Weights of a small GPT-style language model, trained from scratch on English Wikipedia: no biases in attention or MLP.
MLP neurons of a small language model. Each row is named by its layer, matrix (down: output weights) and neuron, and shows model dimensions 0-191. Each number is 500 + 25 x the weight over its row's rms, rounded and kept within 0 to 999. Numbers have three digits each. A neuron's up and down rows have the sign that makes its largest values positive.
A block is one neuron, or neurons of one layer that tend to fire together. After each block is what it responds to, as a language model described it from the Wikipedia text at the highest values.

L4.down32:525515481530489514520494549463518457489491480497497477516495495475504482495473461532470467507502478510524491473486520496487582483491460483518518510495553519489504484466466494510499502512498494540539523513568515502522523502477468532491541459529505510443533481472466496525509519530508558467534531514544506492520508531513533491530509482481478514474494466535549479469458508494507511509555518542508516525525502487469524482514522492549512512528535490505509505522533482521488505473453500500517517524490465522476516494504492514489503503515521449490517519505492533513499542499451489527
L4.down124:496465535524480511506541509509499566541522475494461523504547508457510550491484465457526528518504473496479527497555506523498521493512473453451530516476469567544506492459506484523470509492509489474519488508477505509442544516506523504521494453488479528505495531551489499506498467514511488484480463492476474495526519528539530485526476495503553533510478511536517492502502500509507530474485488489487500508502486501469493529507538511495506470473485502462494512489455479473487518515518496525478500520509475491507467487497502495486463496468513475464517552488475471476454459487506494506
L4.down173:511490523496492516506535506548488538476509520483468488497520529481484497566480532510454530514515499539522498457488495513506508467489499454470529491528467507533553488508464496522487511494487483501495485482525496510554538513455447510446539491487498512511451485523515493500506523538461533477498534499534507498479535492491492474512488481519518498532519510550501494505462464543490528534533500470505497503496455477480496527499470508515535489536507523514504514509500518511514497472492478533486517485544484413513517466532522509493522514504434526495465489493541489556503501477476515506
L4.down185:459523439489516492475510547540558480445478466451519508527501484447486507490496479507521510506476491533503515476482480518519477526494473500504497468463490506542500563492503496500478486525477514506489502485511491467505520475496492516482514475483522499486479465516513549474515500476488496514543481504466520479532527500479492506496471416488487496554547478538486490542476485496513462494469474494557475489562475485519541465485518516527484489468484496551488494452490518545512469488500526476487493493468512531486471502522494504491465446490506476506548458479523509527499494550491473521
L4.down262:501494465537491500480542459499526466487508478518408534483501498528507508505450476467487482529529518498547525477509497475494543583501498509529510508537514483528513497499499517508507508470506498501543489476504477504541519449530534523519488526510520480494493508528517516467464485503506515514507514520476482510511496497521517468455460517501502459510469474453462508463461533518490502525532491509513495517522487513492501532522494527524531496559473461504536507504464502512507482481541485480525518510474501445477518500580508492498507488509442510504494517521531486511489530523471492510
L4.down268:515472502474555519502511524507496530471513480519522492494494497530490496516482474468528504537506499541540476546497501553515459456504496510457496485495499458509505519474497461515507474507532494515503545499550526482453476521476525472502487469497510535505503507560502483488475478530480505494487525503495492527447471488494478511468513488469474520510557499536486507520483498495526496491495498445495514540470511501503516497525473486508492515511525505532487522547500507509511507512510467548489504460507526422533472513488501496493538501480494506503515538487515506577458507492521473503
L4.down269:519487468431519497496514489530502502528483543481533525495480483534471519504528465514519533543489484525529476464515504512461513538522534522497498462533480512509534462532478516496505489472466495498467490491499492488474514441499451530527496475525561525545484493509504506475488493503542509507467457518458505490523487493466490493499542503477467498446486530541545497509486531476517506528494496474460481536459489508495547501491506498459522459498466482489454507475529523502505500503504450536498492485527490438546470498498526493534508502506464488494489496503535515554538503468504504531
L4.down285:491530490448532506475492445505495481511456523530477482488529519511530498459463465493501512516498502508491504471468519479541479494499477480506477465512501502518500543515491477458517507476503481462485558491497476545513511489480494528513515557492517533518530513520511499500551496496519517551508515482471489477538501500509491518468447517475524528487445462467518505452517472504488481532526555452522491523483519514521508476467525496474503531485474513481491449457521501553520500536496500537486482509461512486540501514508547455497459502552497505483541515488472511443526550497495504527
L4.down288:511489494500502521488481523505530491511480529503464524515485556463487497497491501433496489515541537482523475501522512498496503486460543507471474474512494450534520528501518498533485516477483445473501502499450483530531514497551510517471496472511497551522487464513457520517504491526526519521524470511485477480502471537501546520489494499471510528491492461491513537478513513517468471488538494504511529439518499463501529532479476489482495464504502521500483477527501483514503525516474472516456503494499487492523503538569491540520528503444486464460510497502473502541509496547494452536
L4.down327:510516501537510505538523553518495523533517494507522450498499473526506524574557462486510494544523476474519476489512531538482490531467507524475504457541465544530484546526533512466483534487517510510513463497548535506465482473482512535442480480463500473527470509500483516512498504492512497500502514488456485484552498524513506532510489454487495494538480496531509480497509496513481473542511494479515487504518501473513540471526531514534539522522489519538473538462523490490517504514525521522484501488529481479510533467526469550518477511508524510472504488488522463546510529481497504454
L4.down329:514511517494500487475548493516509497493472524518483508471510443492552497456501480512518531503505519483479512453471496515491483481548463505492488472477475493496466528471504494496460502530540480534545509535503514497534531504480450481498523457516498480467482470478514491489552525494510511500495480505517515536487495466502461524506515503469489527467498517456458474542512507527478510524494507504498463477441540488496491474469495499485513499483489492457486507492492484480500560479463480520533508476514528486514546491488515497480461548506512544488533458542465485607504482487490477515
L4.down342:520488518526452500491486490533514515535539472511551487508476531524496474503507516497558499507520472534527476517507508540487529503513529524550504475531473532506488516507501491498477515495460517503499454488496510534553483522449499486494485508518482519484509523496511502494531520489514444529499488467534482485501502527527488504515478475532425499459473451474526478565467528508463466509466452508512530521496473467478544528492502498497495512536524538491510518500476499502465492529494468500515530490493526499514500505542520509462491503505516541473533553557504516525516485485480496529
L4.down358:503510482500513497477514476541532513482535532522487517501489511472520527485489503486517520498497446494447495478508507539436485534504503499508473522530446484503495486494519517499521464500518520521508466481469505492499489513540478450496520456469444491525527499534502541486512551510544492463538467466490521474475506486462492524478513461518512476507513518491517532491478492486507499504487496486470488478512514522489501562474537498467471475510517498489494467503528533506491484514522516520493533494508524487494481497492506529497488464498502505464502482509555496652534464517499509485
L4.down373:456517485527517509519492518558497523489509545511498493528513530493530533539468473453501527532528516518459508491514520506504514515515470518498508504504500472514512447566500500492513527487525491485525481479463499498529511492537505522467502482551491484536472525483505491468464521481501521515531503505515482485534513499501485516515520526467469486532529485497507495485506505475523508455500509558516439480482547446505530524516504481510468535502475484502536494521499538484475448518530536528498466551508528492486527516527480473464487504530480552517476443479482523520502524524486544481
L4.down421:558514489481467471477488441503477525520502527485557473533440508477483454503521497470480533487518522506528482534573467511511486482487530474500543534473534515499476479527511495481508530505478521496498484494475518525508565476486439487521513524449506511488517518557515541512531518510501481512466479510539533499517527488515504518481520497469469495510503492514474519470507541508496482531495481489495539499520486495497478502549524488516522447462499488493533504499538511478491511561488515485487507489530499524521457525449504448539485508480477516476493520474506486519477502479518493504
L4.down447:519479519515533493516456458494504539482511498521467500490502476499517476488479467470500485523486480460514496481527497507518440565509458478527507451517500501498518472493512496489509483516503530487482493481499523558493482475486530462471515494517465525541494534469476494514463470512495521526478498512538507525505511525501458542516495476475489487508469494505515494511496485482502449515504525499494530489528478500528535499533502506503495475540485481546509487456518501475516493473474498464501521502487510446512473479576509454499530486492508567491495521477504485632532520482466471479
Description: Word-completing fragments, "now". Final piece of a word split into fragments, strongest on "ow" completing "now" in renaming asides like "(now Smila)"; also completes direct-ed, app-ear, l-ong, cent-ury.

L3.down30:490499502479507521480498500500519400507488483447492514500528523509539503447478514479564491479516507529482521486476508516516487489507520477517495503492551531486510526496482545454498508448493475491509487443490512475502508474490527486521509518509471454488529505493507493449510521536507515498510507473488485522491470452504493511490533470489485475493521486505489529471459511519487549487539534500483518501500532507532456504504500464513481465508513508504479528532502512482464504449476519497555491467513518503513506477546535492469508487507543478500462518490534493571489492519496460493
L3.down151:499528469511455527505486513448528470520473490500465529494505469508485462498527473517508453503494464504510494518476513559511475463512525484510508519502523527499493530475531513498519498510521505493502474509499515518471505459575475484516533495498500473472517525515520500462538506536490492482510500483527515497511489513519490506417535483527497489470524511534500545509476501487476491507532546485518515540479524521513490549481525450488478509532510508493429499517536475500480551457525512529511489519520484507458496453542513511483494536500493437501506539511566496536460511525478503538
L3.down335:464473497470527479525470524508517493499465465521482495531493519499504488480442488480554511502534488520510487506487504555521470433507516472519494502508524506497522488525494500502523518505515503432493464463494518452445511475475511482515509504525494456524518492516506500519488501551476501441475481536500494508528489488453499516470505485472525483476507503531454521509484507506547537471507539490499562538490520506450518519505469515485486494473494521464519514506519494518528515469521517454546518475492527416507491490503507527501511496469511516513489490536498475605504498499497518483
L3.down427:480523565483497526482491492480552444528463509506504522475541491498461472506511503489498492493493482512493462491494469500495486520482498478467474554499490486481502522523476552517519566471494487466491471478478499501496517510504478510528553491514462533491546474519514495461528494535492479452478520499479471526512514509482496495503502479509500450486487487494493491485459488477485524489477534449492540489522487512521481480498489446510512451556546501509503534494535488473511503470533506533498485440481503484465504471469505523483523513535517492550488510481512511453457530511538506511
Description: Mid-word fragments like re. Short subword pieces inside a word split into fragments, mostly re, ra, pe, hy, as in c-re-ated, Euro-pe-an, St-re-et, t-ra-ffic.

L2.down0:506520484497492457522495535543510505497504505499490470508518491491479493517548450481487490512507494467484513493468504483506527494496478542459488534518506486490524454529483490500460509486506535530551489502484489514457529458552525502456508500492540488504493514459520577508475478497527491505502518527527520476526525476487464565488460464492502514488516473464496490553516452485480500484520498485487534512486509488479504489522509523485498507480441492526505543486487512489518542489533540500444503525534527450528521469484513511543500533498506523517472521501502509497526481513503482519
Description: Past-tense suffix "ed". The "ed" suffix split from a verb stem, as in resum-ed, manufactur-ed, acquir-ed, forming past tenses and participles; sometimes "ing" and particles.

L3.down64:507440482501468528574525501516501501517436541485488502477498499514508503504533513488512500512487510490493539474493487507452488479510487505459480484483538499499491525490485532502548517514482546513524509501497500483485502540502497484545491514496504513500575482476456457480493513509504536495507498464476528549530476472488512502526523482502525512539479528472484495499533490457435495535501465482515511492508480488482456485492457509488488511510521471430514477491530529530510516473530534514518534492514462533511537482525465525495525509493493478478492508467514541482511494487478468500
L3.down208:514478489490444522500523497528525520482503449507513481525525503475542494518535494495482525513517533513505549481544484455471508487511548469426484487478473501473534483510502526500510507515465494518496492526471471465528462541509447502475541528489530487502538512498502502509501492491512516534505451539475502482449477498479489501527508530482447542498450522465487530485494524535498520468529499494477498543512497478522480513518510499502524486473470477490563495513502533453500474513490499482474491449473463531502521528505486525485487528501474520509501531489499518557501538489449481452
L3.down229:521513461522530534486561473494510506502542512529510474495527519491481444480471550473494477515540484541497493518497493506527471510485519510518512492515509525475498510488527477465509439517487499527499511504513507483525481487525476488497470470545509500507494481519477462509552495507495544465461511516478469456519531500474498487512524477549518487469512468485505472521513524494531456525468494533501467454509448489497528483514515495540520515505479494563514511465474443487546493481479505507476492468511484463459459505482490491504534470509499482511445514501516472411523495522478506493
L3.down275:525480524484548429508507538517520476476490534451509475565463493463515547525480537486530501522435486489497553483502505498496540512503506487511490554514496504558511505523510519498489428498500523496515537499481491546497492531522467499464504469493509519516547481526511527497486543463518523453502467523521495524464543519533519519504489500517494497517480501497491496501498537508501469481463489499494503494493491506552491528518486516510527455510486524508549544467491501451520496465464462496539476491483510514492532506511453482482517519476498463502455447492527518523477505484492521511
Description: Sports career narrative. Function tokens and verb endings in career and biography prose, mostly about footballers, such as played, "also won", "to play for", commas after dates or seasons; also digits and pipes in sports statistics tables.

L2.down63:529507476513535488515518496488497516493491497495509489464461519465492455494451519516536517506481475505480517535520479495496519501480496495494505475503488460504466488536514512527494504512511513521514488539506480476495521503508465458452484466524460523530524515522490515527502546524548504463477517484509486529444532491460463543500491445557502522485494497494523514451483496512511505484513495498498513533509511518490502551496491500540513455501544512481492481458476488490527524533513544533509453500519524474436518531508506526530506521572502523486488504457531516547501498516498548517
Description: Mid-word syllable fragments. Short mid-word pieces like op, ot, ass, ak that follow an opening fragment, as in devel-op, Sc-ot-tish, cl-ass, spe-ak-er.

L4.down12:481560462499496531476503460507509512430490502457476535539450497526514481492488419479473493499519479481479531524489496523488494499492495521495481532512547515524484548495498498497500480482509498486488503524476516477487487477486498477532509527546460481512533526473511466501478441494467504523455500540522510494511483465529484529468489500432519458539505504484489486470517482484498464486480480507567492511479507482547525479510479474499526524489486493507508467516499523458472476492488504466497515510500439486482521512467453472488494452512493546509495475503495504469458480524491481516
L4.down20:505465520471542480481530500486483472461507542481550452479520508492478523470496517469488498475536469483506478453511487531483506519479493494457461510511487495556505499535451478519523499484486514504511522532508516490488492487454494528499537537482484524487492496519468482461503503581510515515477509516514557481505509493479523470466524519534481544473507483476529489484537516492538509515515497505541521517459514493485534522487503488497498521533526428430536479508534545509499515503514521479521502507482541502485485539470536482526497546479480541444466494493481465515514517469529505546
L4.down36:533468533507473490496470474533509437522493496507504449479514511547505488486521537449485508541541493499476524474462486458529500496461488504496506535508460491480494493500506481478491507498508447491510495476495502514531482526470485525479491515511488493477483506493528505475491511536487494513426499463526479545482507503492513527503495509489500498462482518496477528522472509473457504480500504499469494529503545511490535483475479506515481455526518490505499452488497487464527519508495481522481495477508524480510483495504511500481515559481529441495520514474490535591447516465491503529
L4.down59:536524506472502514512484522489522494544547534487505505526528542497540487483521451520517542458508498499517482502520500501549513474511516471459512485561473487492510546494515463473492528527551537493504484532476517510515498525517462492524482523472498519476485512505503472491479484479526506513489487512486509498485474473519507504525489515510555547565503520488512501498513522494495514506545464468510517497528471549580512512483499483471471503520528465519503465478547483513483510503510464504495488473489490492490528526466486509516443489496526479493528502515547512488500475551533501480
L4.down64:479435487499474555499529495520523472516460499495496501451483543458496510528465500500503490506462452513501507454510501523454463503533498541509535527440510523501475473486499500522501478504485491499497499485458510471556541494505522493487494513501507556501426445510507498495471515511502538532498478498490490519519541512463496514539480470466498510494500524445512536478500499501494524477516514488476512452493491485477480477506515485504519515445448492477462532521536496504525513511480528478545502493529508538461463480506485500477471514485462483502499509504464521528549458494503458531
L4.down101:529495528507474530499523488498521504487500520498464465479490460488481501527443488487477481530497495554535486455514506522537481518480506557502487466492466485530524534513520513468493488468500471506501516489470462482538496483520492538503485481535474501507502463476515460492489508460522466506498527527499528493503521533487565482506513499505472490543464507485522439513507484491506479480450507490460496507452507519540486512524553526528509476516477464495468523470502487514515507459532538458521509454530503433517478522514464491500456526477478499533530461465510479504481471494505475508
L4.down135:491465495550498534507515488489522453477506500510477471471510498474460515473506477550462490502509513506543528480574498527482466496522429490510503491485499473486526532532538479531452521473548476504501506495500557484490449493517497459476518522551479518511519479521501510496506492503527523520479477470472487550489494517507555492524500500522495531442478515478485513513534489456491529476508514513473506460469538467449527538445487488485460482503469483518522475501518514487507472506492517486525512494517522497479478488502489515482470497475515518491480493519508463524511500482489504532
L4.down144:515498521452497504501462508485508503529478462503503528493505533551522508486514547497512454485470496495531513497508465466481537499504502528499453494471491475503476515504518526481504504491503529540520537522510493486495458495506449481487465523513509496500483527467474491455496489496501464541512516492493479538522525529518538490508508470481507553458513509499518486513533494458536528507523519527477494492522467508442526518480479531462519525521462491463520495496490522485531509484474463499497515479478518503478498510465499484475481500497485481526449493499515522353528496480511473513
L4.down154:485482495499458520517493503425511553478500493493478503492492501485464504517533501521478436490528546495521538471505501469516505500474490539498464462500483534535492528467461514502522522501541483492462476519503447506495477500520487547503519502507469460474548497506474475495508457466502519502483486514487512509482501492547460502494479487487512505517483532499480507516418518514486494453495510465511488540508476475494496571506476483500499519489516479510542496507517507531529532544474531497505480482557500511484480460496481525459508499545525483493474495515503531491572468489509504542
L4.down231:512455502503490505506523436486503466540505548517516458478530487534502508476451469498511482494528509527500503487502471523459462548485501453446452511500504506531479503466484501450459443479466481516498533488482515486507497505505445526495503502567519533496490527533534479515491496498524506555461513462498504534496463519509488555502517462469505513541475517492523528510483516480511484498517494514504507537460506465506483493492503491521515547528486522479463502507478503494487478511519476509490512484509494464484503490564496476479539486516520490483480480458529502517508500519518481548
L4.down256:486508506516482501557519503492461501514549483522486495462482503489508505485502494490502557504449486486488500537526475510522468460457492500531518490478550454525514517454500484482493467477476518525478554496509511518499476486470485494508521521490480496503465478559480499506555475526513517533486502516549520489501518535470482468494469477480531501504520488487523491487501491496483490491529510507553529455531472490519532500495500453524517490519525528519464513482472514465493554515540456501493477487502527467463522526497472481491521542502503538474470474489527497500541534460516544509
L4.down292:518499481527506521528502500503479519531494501520484499505522518509512522485492424523525474503477491486466474481508467515470492497493512507461491496502485475539501489493481505458524439461490458511482498508517535509510501496534439499473529439497488533514476489499518465490522468519491472511462540553503487505490499514520520570501538518503497528501443500492501508435451489482471532536506483480496525509573539502518474494502499459465514530541497489536499475526475476504504532458502443517507522520459468510500502505464543508537475503498506532482484484517514542447495512501464495487
L4.down305:483508512487461455527562533507539499523514489519473483483484490499467503511441527513462532501531486472471529492473488539520512530471485495527473485507462514525492502466479486510491500528547539477495496454463517527497501461557476499487500457523514540510462501453529501499461475482495494506474472515528487537501500503525473508501510475551502492484472502522517514479487517491518456528536502517471523520510492474498513516511475489550501532484495490517520454474486492475488459528472479471517528503500496509483520498552537556492499486550503547531489515498496512464517474503477510498
L4.down306:520509532483496480507525495485508541492534534503440497475502508472491500508488482512492528489495544491448539517485481473509526519542481534516484510495475474516464472493516492504458487483525492507490504486490526475513487501495537514479497498502512472504480501465488490477477496525530516488469510504538549497500508499527492485485527541525494498495497466474477463483468489456467515496454544489493535530485494468434536497472523485517484456548507505476505541477521475474502485431547467498533544485513508416517531520525514517481504473476505507523503457504549548518503459500507502545
L4.down400:523467514501484520543484489523514468502504505488494528516454499543517537535514519486551495484484509446514506499527496467474482477501572462480525488515474529508483473523493523497533549526495477524480504498536464507507486518468537489461482522498472493520494483479479497449497494498462539505513507495522507462492515532465522471514493526537500553466511467524537487526488493540460504506497485508499521450505498450503464511479527502494528519470529478487513416535508524486523542480460471495518539467512520526509488508503477446479466508524527486507495526508479510467517509506493481508
L4.down403:496514497514505486496515556505540485504518527490503501466497473478489479528502514564502504482467509517468449501462505516521496495489459483518537514520481486513467507513459491490505508488528479490527472518473453529509508501537507527462542439531549491562477533469470546511507539487517525486519511536505510482521515525494514457521506521471485497508551519505483451487480476477499487527473513457464487470514458475484464505478546495505494508525520560563488493500484484462499491483511497522512528513526560503505467530501492517497511527489537534486524463483508484491524548530499498478
Description: Mid-word continuation pieces. Second or third word-pieces that complete a word split after a short opening piece like Co, ro, ra, as in Co-ast, dra-ft, Co-ach, Bre-ast.